{
  "head_dim": 64,
  "vocab_size": 4096,
  "activation": "squared_relu",
  "positions": "rope",
  "tie_embeddings": false,
  "init_std_qkv": 0.0269,
  "init_std_up": 0.0269,
  "init_std_down": 0.0,
  "warmup_steps": 241,
  "decay_shape": "pow",
  "batch_tokens": 65536,
  "train_tokens": 244800000,
  "steps": 3736,
  "dataset": "wikipedia_en"
}
MLP neurons of a small language model. Each row is named by its layer, matrix (up: input weights) and neuron, and shows model dimensions 64-159. Each number is 128 + 24 x the weight over its row's rms, rounded and kept within 0 to 255.
Before each neuron's rows, "fires on" lists the tokens most often at its 100 highest values on Wikipedia text that the model never trained on. A number after a token or word is its count.

fires on: " in" 72, " of" 12, "=" 6
L9.up188 [114 126 168 133 170 131 110 142 131 120 130 103 141 119 137  89 137 158 147 110 141 123 121 160 122  68 135  89  99 154 121 148 161 140  88 119  98 161 120  98 154 189 107 114 120 128  88 134 108  93 110 140 146 141 147 125 138 153 137 130 153 110  68 147 132 147 136 105 139 121 104 117 121 163 137 127 119  94 198  83 139  91 139 107 109 106 136 131 114 166  97 136 158 121 128 136]

fires on: "iv" 33, "ang" 16, "ond" 8, "ce" 7, "is" 4
L5.up218 [124 131 148 114 114 130 138 108 110  95  97 151 128 121 157 147 178 114 139 153 148 111 134 111 153 127 139 143 164 160 110 112 119 142 127 102 150 151 156 132 100 123  99 187 130 114 127 152 133 176 157 138 138  78 141 160 182 115 106 138 126 149 117 124 160 157  95 108 145 146 148 121 144 103 174  73 139 109  87 125 112 103  95 133 124 150 128 111 113 101 164  94 157  88 105 142]

fires on: "et" 41, "it" 10, "art" 6, "nt" 5, "standing" 5
L5.up119 [171  90 114 118 166 158  70 152 128 132 118 120 150 116 126 120 123 112 140 152 135 114 127  79 141 130 148  90 137 133 198 134 114 141  76 115 151 141 130 130 106 144 119  88 153 150 104  99 124 108 123 102 130 102 176 115  94 162 130  98 129 118 122 142 115 123 143 132 137 142 131  91 138 104 123 165 109 106 136 116 153 112 138 125 134 121 118 112 172 159  95  91 137 117 104 156]

fires on: "l" 19, "es" 14, "e" 11, "a" 9, "er" 8, "en" 8
L8.up213 [149 111 146  74 129 152 108 137 175 107 119 123 128 115 107 156 129 134 150 146 117 140 110 134 135 129 146 157 183 155 170  90 161  73 115 112 123 114  93 113 151 130 122 174 129 119 136 167  97 124 112 156 146 139 164 171 107 174 144 123 157 144 118 130 147 134 125 126 121 171 125  97 149 107  89 114 129  87 112 123 127 130 132 102 171 155 110 103  86 135 117 126 141 121 163 151]

fires on: "h" 21, "," 16, "sh" 10, " at" 7, "on" 4, " and" 4
L9.up304 [156 123 141  99 135 147 101 162 110 105 110 147 149 151 110 130 106 181 111 168 138 175 133 134 159  81 132 115 171 131 109 137 127 106 142 133 164 130 143  95  90 162 105 139 106 126 136 120  99 110 184 110  98 126 104 123 123 165 130  84 113 129  83 145 122 113 130 143 139 184  77 126 133 146 113 133  88 129 120 114 175  97 154  82 142 129 152 129  94 128 109 167 125 112 103 170]

fires on: "ar" 40, " ret" 17, " par" 13, " Par" 13, " att" 7
L6.up77 [137 127 175  79 164 172  97 154 106 165 107 130 117  90 149 129 129 122 158 111 121 160 119  89 144 137 130 135 133 122 128 115 116  98 110 122 137 135 115 121  97 128 138 101 100 113 130 106 127 140 138 172 148 112  74 118 155 142  97  95 162 133  97 158 151 110 141 173 138 186 151  83 106 145 124 166 106 140 128 148 164 108 147 120 133 147 175 140 141 129 126 160 150 126 139 106]

fires on: " v" 38, "v" 14, "if" 12, "ev" 7, "iv" 5, " d" 4
L8.up168 [146 125 166  72  96 126 126 135 126 111 106 127 103 106 139  96 178 158 104 126 133  57 130  80 180  95 142 147 135 144 216  85 141 113 160 103 175 114 144 147 145  79 137 154 132 146 163 106 127 136 146 108 150 111 111 159 150 109 140 117 107 146 135 130 114 142 108 142 154 107 145 112 154 144 166 101 141 156 153 119 134 108 110 162 139 163 121 133 124 116 135 132 127 147  98 131]

fires on: " such" 33, "leg" 11, "rent" 7
L6.up632 [159  84 102 124 130 182 103 104 139 105 127 114 146 124 122 156 111 137 151 130  92 130 123 148 103  97 138 145 118 143 118 133 152 158 111  90 164 136 129 152 149 114 146 129 154 137 113 152 113 146 113 129  96 125 170 182  91 109 144 108  86 116 158 130 116 102 118 123 124 121 102 129 111 121  90 143 119 151 144 148 137 147 122 101 162 221 157 123 125 147 117 115 115 126 175 124]

fires on: "N" 42, " ESP" 8, "A" 8, " Independent" 8, "P" 7
L6.up310 [125 140 154 104 176 148 117 151 142 108 119 147 122 115 123 139 143 140 110 122 124  97 120 136 134  87 134 142 128 146  96 122 111 107 116  97 106 176 134 133  92 151 104 126 120 137  95  98 136 123 177 131 157 120  90 145 151 130 161 130 131  82 140 160 129 204 137 143 126 125 139 117  98 102 110 123 109 115 108 143 102 105 125 140 136 109  71  75  88 129 140 114 117 129 143 139]

fires on: "um" 28, "em" 20, "j" 14, "rit" 6, "hen" 5
L8.up321 [121 126 156  96 123 148  93 138 153  91 110 134 143 101 157 151 152 129 161 135 148 114 170 147 139 113 130 154 152 134 132 138 118 129 106 119  94 111 106  97  87  75 152 106 139 137 100  73 128 100 106 163 127 130 136  90 127 122 142 142 160 124 121 163 168 156 128 143 136  86 106 158 159 178 128  60 151 151 158  88 100 135 123 148 140 133 136 145 102 112 150 120 110  86 136  99]

fires on: " B" 49, " M" 34, " F" 14
L5.up740 [143 134 188  90 114 165 161 134 150  90 146 127 124  66 140  77 121 158 128  97 114  99  88 142 143 124 144 110 108 102 128 115 135 125 102 107  95 106 130 147 106 104 127 152 143 115 124 127 136 109 156 112 167  69 176 126 150 142 157 123 145 102  99 163 169 107 130 134 172 184 170 153 118 141 105 122 135 151 153  83 105 136  95  82 115 131 107  94 108 136 104 133 161 107 150 156]

fires on: "," 55, "us" 11, "ass" 5, " as" 5, " " 5, "uc" 4
L9.up724 [166  93 153 133 145 156  96 158 136 123 130 181 134 121 108 144 111 148 126 151 193 105  90 114 107  81 127 160 119 167 165 122 139 131 123 132 119 121 134 156 163 116 125  90 132 133 141  79 103 101 164 137 106  81 111 122 132  98 136 147 132 125  91 160 120 127  84 135 138 150 103 133 145 129  67 132 119  95 105 123 138 135  94 125 164 151 111 104 131 136 139 164  93 141 148  97]

fires on: "ad" 21, "ul" 12, "il" 7, "n" 7, "id" 4
L9.up205 [121 107  97  98 147 145 135  91 131  96 174 149 156  90 109 120 123 144 141 134 157 108 136  91 123 154 157 101 137 104 113 191 132 148 142 133 120 131 123 154 141 150 121 147  90 125 117  96 122 128  91 150 145 107 116 138 157 111 164 123 166 112 122 145 187 139  86 114 109 151  86 126 138 172 109  93 166  96 114 100 122 134  97 109 160 122  97 132 133 122 118 162 121 104 132 145]

fires on: " so" 31, " more" 22, " great" 18, " very" 8, " few" 7, "181" 6
L2.up49 [159 121 112  89 124 119 104 142 153 159 135 125  97 154 152 162 104 122 161  98 109 106 168 133 101 111 138 112 142 123  98  91 154 107  87 122 154 150 152 130 128  80 115 162 133  94 113 125 112 105 103 108 138 102 152 129 142 138 166  83 118 140 123 121 157 150  87 161 147 170 119 147 107 115 136 137 112 124 145 116 130 160  72 155 170 169 145 118 108 141 118 150 131 127 152 163]

fires on: " all" 40, " el" 21, " El" 15, " fe" 9
L2.up119 [147  96 121 132 103 113  78 161 157 165 115 102 133 138 125 144 168 167 165  87 123 108  75 128 148  58 108 133 138 131 148  97 125 137 111 154 110 157 134 139 169  87 105 145 115 177 162 133 146 152 129 119 158 105 127 150 101 108 177 113 144  73 130  96 134 151  92 114 130 115 134 156 141 116 122 114 131 116 147 109 117  87 163 117 168 163 141 107 115  93  98 160 112 119 147 160]

fires on: "ual" 24, "8" 19, "3" 14, "9" 7
L5.up41 [127 109 135  85 146 142 118 164 132 140 143 127 113 133 140 104 148 150 131 139 150  68 135  89 123 126 133 146 157 103 104 131  82 160 122 142 124 145 138 121 111  92 150  87 110  99 106 111 137 123 195 143 158 101 133 135 162 125 140 104 135 105 122 148 120 103 129 170 112 127 145 125 147 128  99 122 131 135 165  69  99 155 145 133 107 138 144 135 140 137 127  87 146 136 125 116]

fires on: "ian" 21, "ese" 11, " won" 10, "ai" 7, " Russian" 7
L2.up120 [ 96 120  97 102 153 135 110 144 147 121 125  92 138 100 183 108 146 112 124 162 117 128 158 102 157  87 121 116 151 128 123 114 145 158  98 101 145 143 138 131 151 121 122 144 149 157 146 136 115 164 116 149  93  73 111  98 103 152  82 145 130  94 158 101 132 160 129 128 112 139 111 135 148  67 121  99 139 150 151 143 134 131 137 141  91 157 116 132 133 129 145 162 149 136  95 149]

fires on: "ie" 17, " Is" 16, "it" 9, "th" 9, "et" 8, "ib" 5
L5.up550 [123 118 124 131 146 148 110 172 135 136  74  93  98 153 147 115 125 122 169 150 143 113 169  99 153 117 105 131 145  86 183 111 112 128  84 115 133 137 123 130 119 133 116 102 131 106 140 146 148 143 161 110 155  79 119 145 132 143 112 125 156  66 128 121 154 120 149 133 145 122  80 133 131 149  93 106 123 155 143  86 112 116 140 145 142 123 124 131 166 154 100 135 152 137 117 145]

fires on: "," 34, "sh" 7, "ver" 6, "ittle" 5, "e" 4
L9.up528 [133 124 139  95 115 169  87 122 131 130 101 102 119 136 117 151 117 171 154 152 141 119 124 107 129 110 139 122 135 149 156 154 166 118 163 145  81 128  90 117 171 109 116 147  65 136 122 120  98 137 120 138 116 128 137 189 108 119 105 118 124 107  87 130 159 101 113 149 122 183  92  90 148 154 154 132  91 136 112 105 161 121  96  99 173 179 134 120 125 127  94 141 118 114  97 155]

fires on: " (" 21, "," 12, " sim" 11, " E" 8, "b" 5, ";" 5
L8.up248 [176 123 152  90 142 163 165 125 116 143  83 123 167 122 138 134 123 159  90 135 135 105 133 146 137 106 189 145 120 120 125 106  78 104 127 120 139 122 181 140 116 113 189  66  82  85 105  98  91  88 150 115 131  98 174 117 132 158 123 119 149 112 118 111 110 112 126 118 109 134 103  99 126 105  99 123 119 136 166 140 120  96 126 100 163 145 150 110 114 123 105 133 143 117 119 149]

fires on: "l" 22, "el" 17, "r" 16, " br" 12, "e" 9
L8.up446 [114 138 174  87 101 170 120 132 144 154 107  86 132 113 167 157 132 148 127 144 142 149  91 121 147 145 119 125 155 116 173  99 174 120 164 134 132 117 113 117 182 115 127 115 122  77 143 144  98 171 128 173 108 134 151 110 119 110 139  95 163 111 135  94 130  89 135 118 116 167 112 145 125 142 117 114  93  98 104 152 105 160 128 124 139 148 153  80  83 153 107 106 123 113 105 159]

fires on: " |" 22, "er" 14, "l" 10, " his" 6, "le" 4
L9.up14 [164 103  89 124 140 153  80 156 143 136 114 116 157 130 125 149 153 168  91 136  88 135 135  82 167 110 184 121 138 133 149 143  91 101 153 107 110 122 163 159 127 129 105 123 126 163 142 146 127 128 121  87 115 157 155 166 129 162 166 123 106 126 121 135 122  98 118  95 135 163 124 103  87 119 113 101 136  79  93 132 134 150 117  80 152 177  91  96 114 146 107 102 142 125 138 180]

fires on: "n" 17, "an" 17, "il" 10, "ip" 7, "ric" 5, "on" 5
L9.up762 [ 98 101  89 131 125 155 103 147 175  85 125 142 159  88 125  94 157 170 129 156 138  81 131  94 142 125  87 113 136 136  94 129 112 152 162 109  84 105 120 165 159 109 126 102 137 164 123  98 136 130  92 102 125 130 104  99 121 142 142 126 134 150 145 121 135 135  90 127 154 151  73 133 162 160 162  92 120 130 132 127 143 135 129 122 181 137 102 107 117 141 101 101 130  95 184 141]

fires on: " at" 27, "3" 21, "8" 10, "at" 6
L6.up89 [129 111 173 133 108 116 122 151 155 142 126  94 107 102 130 106 170 145 145 166 102 104 115 135 110 139 115 130 157 141 100 110 124 180 138 123 100 151 147 112 120 146 146 113 134  87 122 129 126  86 191 144 116 110 162 160 150 146 143 100 126 142 108 151 149  89 166 138 145 132  97 126 125 142 115 156 121 101 159 137 115 143 127 111 146 132 143 153 132  88 127  94 121 142 178 123]

fires on: " M" 22, "79" 17, "46" 12, " m" 11, "80" 5
L2.up158 [148 119 158  81 124 124 167 124 120 103 149 139 148 111 176  89 144 145 146 110 107 122 116 194 131 130 144 140 124 102 111 152 131 141 120 124 148 140 134 119 138 135 105 155 110 114 136 148 120  97 150 117 134  98 128 114 122 103 146 148 131  88 176 113 173 147 113  60 149 159 106 153 112 124 126 105 105 133 131  78 130 159 100 167 149 134 104 125 106 120 126 130 139  96 146 141]

fires on: "ra" 18, "el" 9, " votes" 8, "ro" 8, " death" 7, "il" 6
L5.up187 [155  78 124 132 138 118 132 156 137 140 101 132 158 125 148 133 170 133 132 107 100 134 115 124 131 130 151 168 116 155 180 107  87  94 122  80 135  96  79 117 150 101 107 142 152 115  97  87 182 126 120 147 130 133 102 150 142  96 119 113 139 111 165 169 126 110 134 182 140 115 120 150 114 146 135 155 125 106  94  68 140 160  81 134 103 186 103 112 115 116 135 146 107 128 121 202]

fires on: " U" 19, "umb" 14, " Bow" 11, " Congress" 10, "uck" 7, " Louis" 7
L2.up3 [109 101 123 101 121 107  96 126 156 174 127  85 115 147 161 128 103  98 134 135 125 140 125 150 143 129 152 155 157 152  57 102  91 168 154  96 131 145 144 132 171 123 156  98 140 103  94 126 139 106 102 144 113  99 161 165 131  82 134  92 137 138  87 115 126 110  46 146 165 117 126 131 107 129 113 126 106 130 139 126 129  76 140 102 106 133 123 119 135 126 132 159 112 107 127 150]

fires on: " fe" 13, "ed" 11, "eg" 8, " beg" 7, "ug" 6, "urs" 5
L5.up665 [135 133 154 117 139 101 136 152 123 130  85 110  76 141 191 131 170 142 142 135 152 146 121 143 144  82 190 113 138 158 137 105 130  80 155 102 123 104 129 113  58 135 195 138 112 115 108 131 110  99 137 135 130 121 111 101  90 131 117 109 145 118 132 140 117 142 113 114  86 108 146 123 113 122 156 152 115  80 139 107 173  80 146 113 130 137 130 138  94 126 156 172 129 129 132 184]

fires on: "um" 21, "M" 14, "em" 9, "C" 7
L8.up47 [115 118 144 101 103 126 115 118 172 124 107 148 118 119 164 100 178 110 138 117 137 114 112 142 124 110 180 108 165 127 149  91 150 108  85 148 122  97 125 146 103 125 132  78 118 123 102  82 156  95 160  95 120 112 113 146  97 129 132 108 128 158 135 187 103 179 142 166 171 111 124 121 149 157 165 111 142 153 127 134 119 116 112 155 137 124 128 121 104 138 139 108 171  99 120 108]

fires on: " f" 62, " F" 15, "f" 7, " P" 6
L9.up103 [114  94 173 106 129 156 167 141 130  94 148 134  88  87 140 114 150  94 122  90 132 148 113  86 144  85 134 120 123 108 148 111 156 111 133 136 138 167 123 146 121 124 156 152 150 137 148 134 149  92 156  79 126 115 136 146 122 157 152  81 117 100 115 123 146  97 128  92 161 161 131 152 106 118  99 119 145 108 101 122 141 160 116 106  81 143 119 103 117 111 148  81 148  99 102 130]

fires on: " w" 55, " W" 25, "w" 5, " k" 4
L8.up553 [129 129 132 117 167 120 103 137 117 126 141 112  96 117 156 112 124 119 166 140 132 144 111  72 143 131 137 135 126 106  83 110 144 119 144 146 111 105 123 144 109 116 129 110 106 120  88  86 119  76 118 165 153 110 134 119 154 168 114 129 140 123 100 184  82 170  60 115 169 133 106  97 130 148  90 132 137 112 152 141 103 106  87  95 145 139 114 122 105 143 137  99 150 144 122 149]

fires on: "ce" 30, "ain" 22, "te" 22, "ater" 6
L2.up742 [117  83 131 124 127 138 118 118 148 120 102 147 143  94 122 117 109 113 119 149 131  64 116 139 163  98 156 157 132 127 142  81 158 144 130 102  95 119 128 148 144 106 131 112 133 105 132 139 107 107 137 107 138  86 144 171 128 180 136 108 182 113 112 145 160 149 111 114 141 140 106 145 129 110  72 157  70 176 110 108  97 122  84 134 146 115 129 107 157 137 128 159 145 120 143 162]

fires on: " " 54, " be" 19, " re" 11, " as" 5
L8.up346 [148 126 158 104 124 121 103 122 137 150 171 119 139  72 112 136 108 126  93 160 134  78  94  87 111 111 154 125 137 144 159 120 145 129 142 114 112 130 165 162 110 124 170 111 134 108  75 137 137  94 132 134 134 100  98 139 148 122 131 104 191 153 127 173 129 108 109 126 108 103 102 120 134 156 102 172 135  78 143  96 182 134 113 103 137 131 107 138 130 126 133 148 129 130  85 115]

fires on: " in" 36, "u" 14, "in" 7, " " 7, " San" 5, "re" 4
L2.up463 [120 105 133 138  97 155  87 111 151 102  89 161 170 111 127  94 120 120 180 137 123 110 131 104 165 106 119 126 112 169 124 104 153 125 136 150  67 153 150 126 117 142 132 118 157 140 142  91 124 158 124 189 157 118 135 121 107 100 118 122 155 151 126  93 109 131 108 108 157 111  95 105 151 113 134 122 144 170 125  96 151 136 122 175 163 137 152 122 152 138  98 101 129 141 113 120]

fires on: "," 39, ";" 17, "ort" 10, "enc" 6
L9.up519 [122 127 141  92 163 149 101 133 117 170 154  99 138 138 147 125 145  87 115 146 190 117 104 132  93  66 154 121 133 130 140 147 109 119 174 139 136 125 114 124 131 128 151 136 111 119  80 116 129 130 115 138 180  94 159 112 138 109 129 125 150 133 128 154 104 107 116 156  88 105 126 145 135  90 152 137 137 142 118 157 136  93 130  85 159 133 143 112 121 110 130 115 162 111 170 142]

fires on: "ad" 18, "c" 9, "ph" 8, " fact" 8, "ough" 7, "th" 6
L6.up125 [163 111 130 143 107 168 111 132 102 155 170 140 151  86 147  94 133 169 115 129 127  97 139 113 143 119 100 120 111 110 118 146 146 144  94 142 120 101 133 186 129 126 154 118 102 151 116 108 116 119  95 145 133 117 174 129 149 122 173 107 164 108 120 107 126 118 144 151 129 131 126 111 185  98 141 117 110 125 149 120 122  87 129 139 123 163 141  63 101 153 151 158 102 108 118 105]

fires on: " Le" 25, " el" 19, " out" 14, " coach" 7, " Team" 4, " El" 4
L2.up107 [135 104 153 130 113 140 107 144 137 161 124 111 163  94 116 121 149 147 113 139 155  86 135 121 145  95 105 155 135 156 141 104 126 131 117 167 116 111 128 116 137 140 169  94 142 118 139 103 113 118 126 161 153 117 127 115  88 115 122  95 142 112 111 130 150 128  84 101 136 112  91 138 131 134 124  98 118 160 109 101 130 106 139 148 145 143 183 109 135 147 130 163 128  93 156 149]

fires on: "i" 30, "c" 25, "ell" 13, " such" 9, "berg" 8
L2.up286 [145  86 133 152 119 170 106  98 143 107 143 129 131  47 111 120 149 105 162 124 129 138 163 141 163 128  76 145 115 169 109 156 156 131  89 122 152 130 148 117 119 135 129 146 140 144  84  80 169 121 113 145 103 126 163 121  96 131 102 111 132 117 174 109 134 131 135 118 161 163 142 130 138 100  99 125  82 131 133 107  89 139 114 126 122 151 130 130 128  90 112 123 115 118 190 141]

fires on: " as" 34, " of" 29, " on" 9, "isc" 5
L8.up542 [124 111 132 121 151 137 103 126  89 105 143 122 131  86 116 131 123 111 159 118 133  81 122 114 135 107 123 128 146 134 159 101 151 151 103 132  85 149  73 144  72 141 131 134 141 150 109 116 148 159 127 124 124 131 156 167 146 134 145 146 113  86 148 152  92 181 160  96 137 123 122  87 132  86 127 125 144  87 168 141 139 120 128 144 122 142 104  99 124 145 105 118 134 129 137 148]

fires on: "it" 34, "ire" 11, "or" 7, "reg" 6, "r" 5, "end" 5
L9.up625 [145 124 154 151 123 150  95 154  96 139 121 102 167 129 111 144 169 120 122 117 152 107  80 148 158 126  88 136 157 134 127 114 106 101 113  90 112 120 127 137 109 121 121 121 158 110 104 158 137 131  94 135 112  93 149 110 150 132 151 112 136 128 156 147 158 131 113 112 168 116  62 144 160 131 112 108 165 121 180 116 152 132 112 141 100 151 146 137 131 140 137 143  94 120 163 142]

fires on: "44" 17, "eed" 13, "ens" 13, "-" 13, "45" 10, "d" 7
L5.up714 [133 124 111 130 120 175 115 153 126 109 149 136 154 107 178  99 125 121 105 112 109  99 164 107 149  98 171 129 145 123  91 100 147  96 127 102 138 166 130 112 122  92 103 129 123 123 131 121 155 127 127  61 140  64 147  90  99 123 107 111 159 149 141 122 142 151 128 132 166 143 134 146 109 109 111 112 171 110 114 134 141 143 113 145 138 174 163  83  91 156 127 149 112 146 146 144]

fires on: " (" 62, ")" 8, "art" 4, "-" 4, "^{" 4
L9.up663 [157 105 148 135 115 151  64 151 146  87  94 118 169 123 125 146 171 146 141  95 131 100 142 142 120 129 134  96 139 133 141 136 121 133 153 142 164 161 109  67 130 118  87 138 148 110 105 127  60 148 103 128 119 128 111 121 157 134 116  92 116 125 110 172 108  97 143 148 154 162  94  97 106 116 127 122  96 104 170 136 157 123 140 138 141 149 101 169 113 127 141 198 137 137 148 155]

fires on: " first" 26, " cont" 20, ":" 12, "ir" 5, " last" 5, "leg" 5
L5.up666 [162 110 136 138 106 152 146 115 109  97 105 109 119 129 112  92 151 124 106 116  97 117 108 107 139 109 132 152 125 151 119 132 136  96  64 150  76 120 132 127 117 145 146 126 170 137 104 148  91 143 110 137 154 135 136 151 142 167 112 161 160 173 136 156 113 115 137  90 134 125 115 121  88  79 124 153 122 154 145 103 136 109 121 146 112 126  89 155 151 123  89 149 182 108 124 125]

fires on: "al" 46, "b" 36, "h" 7, "g" 6
L5.up7 [178  95 139 100 140 120 134 179 120 144  94 116 134 106 156 101 136 146 122 111 168 136 113 130 196  54 135 140 155 180 130 164 128 111  84 108 146 138 184 134  89 115 122 155  90 103 122 127  89 135 151 128 182 104 106  82 129 142 129  94 149 177 136 126 130 128 114 176 111 117 137 103 107 134 112 110  93 141 135 101 130 129 118 170 112 136 124 104 140 113  99 120 147 123 146 119]

fires on: "," 58, " of" 35
L8.up359 [150  95 139 134 145 131 125 116 153  72 151 139 140 159 109 110 122 132 158 108 116  94  95 152 136  87 165 119 135 148 126 124 102  94 107 110 139 134 178 161 120  63 185 111 147 113 147 110 121  82 112 103 136 137 165 118 160 145 149 111 120 112  86 127 161 147 163 150 150 129 141 140 124 130 124 110  89  56 154 108 147 118 120 128 119 127 152 100 139 147 111 139 151  91 118 136]

fires on: " " 37, "–" 27, "-" 9, " (" 8, " by" 6
L8.up715 [139 129  98 118 155 171 133 135 156 113 117 136  93 122 148 114  97 148 143 117 148 141 154 180 125 108 138 137 126 131 135 116 161 135 122 118 107 168 128  98 140 123 119 129 105  97 118 123  72 153 106 171 105 138 123  84 163 112  94 101 106 153 133 147 108 114 128 130 133 112 111 120 102 111 124  89 127  91 152 112 168  81 141 107 132 142 116 121  80 154 135 157 167 131 132 146]

fires on: " m" 55, "h" 16, " —" 9, "." 9
L6.up28 [123 124 146 130 125 163  79 130 118 136 110 121 129  79 115 112 125  95 151  99 128 141  95 115 141 133  90 139 118 158 153 147 145 145 114 136 149 104 121  96 130 108 143 111 103 136 121 149 133  92 170 146 143 100 112 150 113 158 139 133 151  77 128 128 162 145 141 148 127 187 118  58 106 104 117  98 131 158 130  91 145 126 137 141 139 163 106 134  99 138 120 149 102 132 170 134]

fires on: "M" 19, "C" 15, "N" 12, "V" 11, "A" 6
L9.up380 [114  98 147 122 179 124 126 150 141  76  97 148 137  93 162 139 152 145 122 156  98 109 133 144 128 135 168  96 130 119 134 124 172 128 124  96 132 130 137 116 169 157 107 155 141 121  73 149 121  97 177 132 128 114 103 126 123 139 126  97 154 131 134 180 103 151 103 149 113 148 147 130  96 127 147  94 104 134 118 134 143  81  97 138 133 125  97 112 122 122  86  77 133 124 132 124]

fires on: "ly" 16, "ater" 14, "ally" 9, "com" 7, "ically" 6, "ially" 6
L9.up618 [191 111 144  95 148 113 138 127 106 114 118 112 109 104 125 103 127  89  97 105 151 103 148 142 128  87 115 146 134 149 117 117 161 153 110  86 106 139 145 145  89  82 111 115 139 140 104 123 111 132 114 144 112 114 161 145 119  82 104  97 141 145 161 164 114 140 110 121 112 145 157 114  98 110 141 126  79 143 159 128 153  91  84 151 161 152 164  91 122  93 186 136 159 123 110 130]

fires on: " " 30, " cons" 10, " tri" 6, " games" 5, " in" 5
L5.up548 [161 125 112 118 120 144  96 136 132  91  84 178 173  99 164  76 103 157 133 133  95 137  91 143 214  94 193 141 131 132  98 115 131 123 136 127 112 133 133 132 138 126 133 149 100 152 143 112 141 149 138 125 156 107 115  80 123 146 124 131 176 137 155 117 103 171 135  87 133 183  96  95 102 124 120 127 140 132 129 125 140 109 109  93 145 158 163 103 140 142 129 137 143 110 166 120]

fires on: "ic" 31, "is" 9, "leg" 8, "os" 5, "om" 5
L8.up112 [138  83 123 109 114 151 111  70 131 116  76 112 128 139 129 142 118 119 163  78 132 132  98 127  87 109 173 106 129 177 129 143 159 130 117 105 127 151 166 143 136  83 133 125 123 104 121 123 128 131 120 117 125 140 103 157 155 115 166 110 110 166 160 113  98 134  88 127 145 111  97 141 101 106 103 118 143 112 114 115 185  77 124 103 178 151 110 123 146 124 115 129 170 153 120 169]

fires on: " w" 31, "th" 14, "qu" 11, "w" 10, " W" 9, "g" 4
L6.up702 [155 108 106 134 133 115 124 131 168 141 146  77 119 115 188  98 111 111 153 124 100 162 106 130 119  60 136  81 129 138 143 129 154 105 147 141 127 128 117 109 141 150 152  94 129 149  73 100 143  98 168 166 148  90 128 169 160 160 117 113 118 140  84 166 148 118 137 165 170 150 123 111 114 172 107  97  97 123 148 115  97 131 130 114 164 146 114 146 101 130  83 126  93 149  90 167]

fires on: " of" 73, " —" 7, " other" 6
L6.up372 [131  96 120 139 171 158 113 167 141 101 149 154 151 129 110 150  99 107 136  88 131 121 101 149 118  94 116 112 122 159 160 129 146 149 117 133 170 135 120 105 137 131 120 127 111 107  94 157 124 175 136 136 133 144 176 129 173 140 170 132 113 130  92 162 163 131 149 141 144 115 126 124  92  93 139 127  81  88 125 122 136 113 120 155 101 121  78  89  90 140  90 136 127 123 131 163]

fires on: "iv" 14, "x" 11, "an" 11, "is" 9, "b" 8
L5.up581 [101  91 134 147 136 123 128 128 155 130 132 130 136 129 159 159 147 124 140 145 137 141 170 146 113  76 192 139 147 138 124  94 145 116 135  73 166  86 135 156  75 137 120 133 102 115 125 131 124 118 160  91 120 119 129 173 162 151 122 115 107 178 133 132 144 125 103 128 153 116 153 161  85 136 174 114 102 109 123 110 127  92 167 129 153 135 152 127 100 146 136 113 166 114 110 134]

fires on: " N" 42, ":" 19, "q" 15, "N" 12, " n" 7
L8.up462 [110 156 124 121 139 118 124 126 166 114 143 125 150 111 129  86 142 153 135 124 136 103 106 100 160  97 168 100 139 105 139 171 122 112 113 130 117 120 151 102 105 140 163 136 120 122 145 127 118 104 119 109 187 104 117 126 103 102 184  98 144 100 138 159 140 173 142 133 159 164 151 144 164 184 133 144 143 146 143 164 110  99 113 122 144 134 140 109 141 165 108 151 168 148  87 118]

fires on: "end" 19, "st" 17, "it" 12, " to" 6, " However" 6
L8.up526 [159 110 129 141 147 155 102 148 148 177 121  95 132 117 108 126 149 155 126  77  89 108 129 135 137  99  71 127 154 107 197 121 140 159  85 101 115 109 124 152 102 124 138 121 117 143  97 136 171 139 164  90 131 107 127 156 174 163 159 138 118 145  97 127 148  92 101 141 143 140 105 136 130 143  99 108 120 130 191 102 149 115 138 119 120 156 111 163 157 120 135 142 122 162 154 183]

fires on: " cont" 21, "iz" 19, " result" 5, " exper" 5, " appear" 4
L2.up464 [115 106 134 140 118 142 108 138 164 147  85 125 133 153 140 135 134 143 123 139 164  72 160 164 147 115 123 148 171 130 153 109 146 169 153 108 118 121 210 145 151 122 170 132 177 121 141 120 113 135 124 202  94 115 137 127  87 102 143  78 119 133  96 103 129 136 129 138 167  82 134  96 168 114 120 110 131 152 148 106 161 138  79 166 110 165 124  98 106 115 115 115 106 145 124 136]

fires on: "n" 17, " N" 9, "or" 9, "N" 8, "L" 7
L9.up342 [109 130 118 114 161 118 127 108 161 150 120  96 117  93 155  60 144 161 116 125 146 141 108  87 162  65 123 133 103  84 112 137 116 108 120 161 141 116 121 174 112 154 158 149  95  89 149  84 149 140 157 124 139  85 113 158 124 135 130 123 140 141 131 124 163 143  85 135 166 154 148 129 158 185 104 137 167 138 151 161 128 141 105 131 130 103 128 106 142 201 121 130 162  83 112 135]

fires on: "ly" 37, " more" 18, " very" 8, "ely" 7, " much" 5
L5.up17 [146 124 160  99 104 168 106 135 114 159  94 133 145  98 138 125 102 139 150 153 119 107 121 143 109  92 138  80 139 123 115 131 170 114 135 166  91 144  99 134 158  69 141 114 137 102  93 134 151  86 108 118 138 110 124 132 106 185 109 121 132 102 129  94 131 117 137 143 138 144 120 125 132  95 139 130 103 134 155 117 160 137  76 163 122 152 152 156 109 144 107 136  99  96 140 170]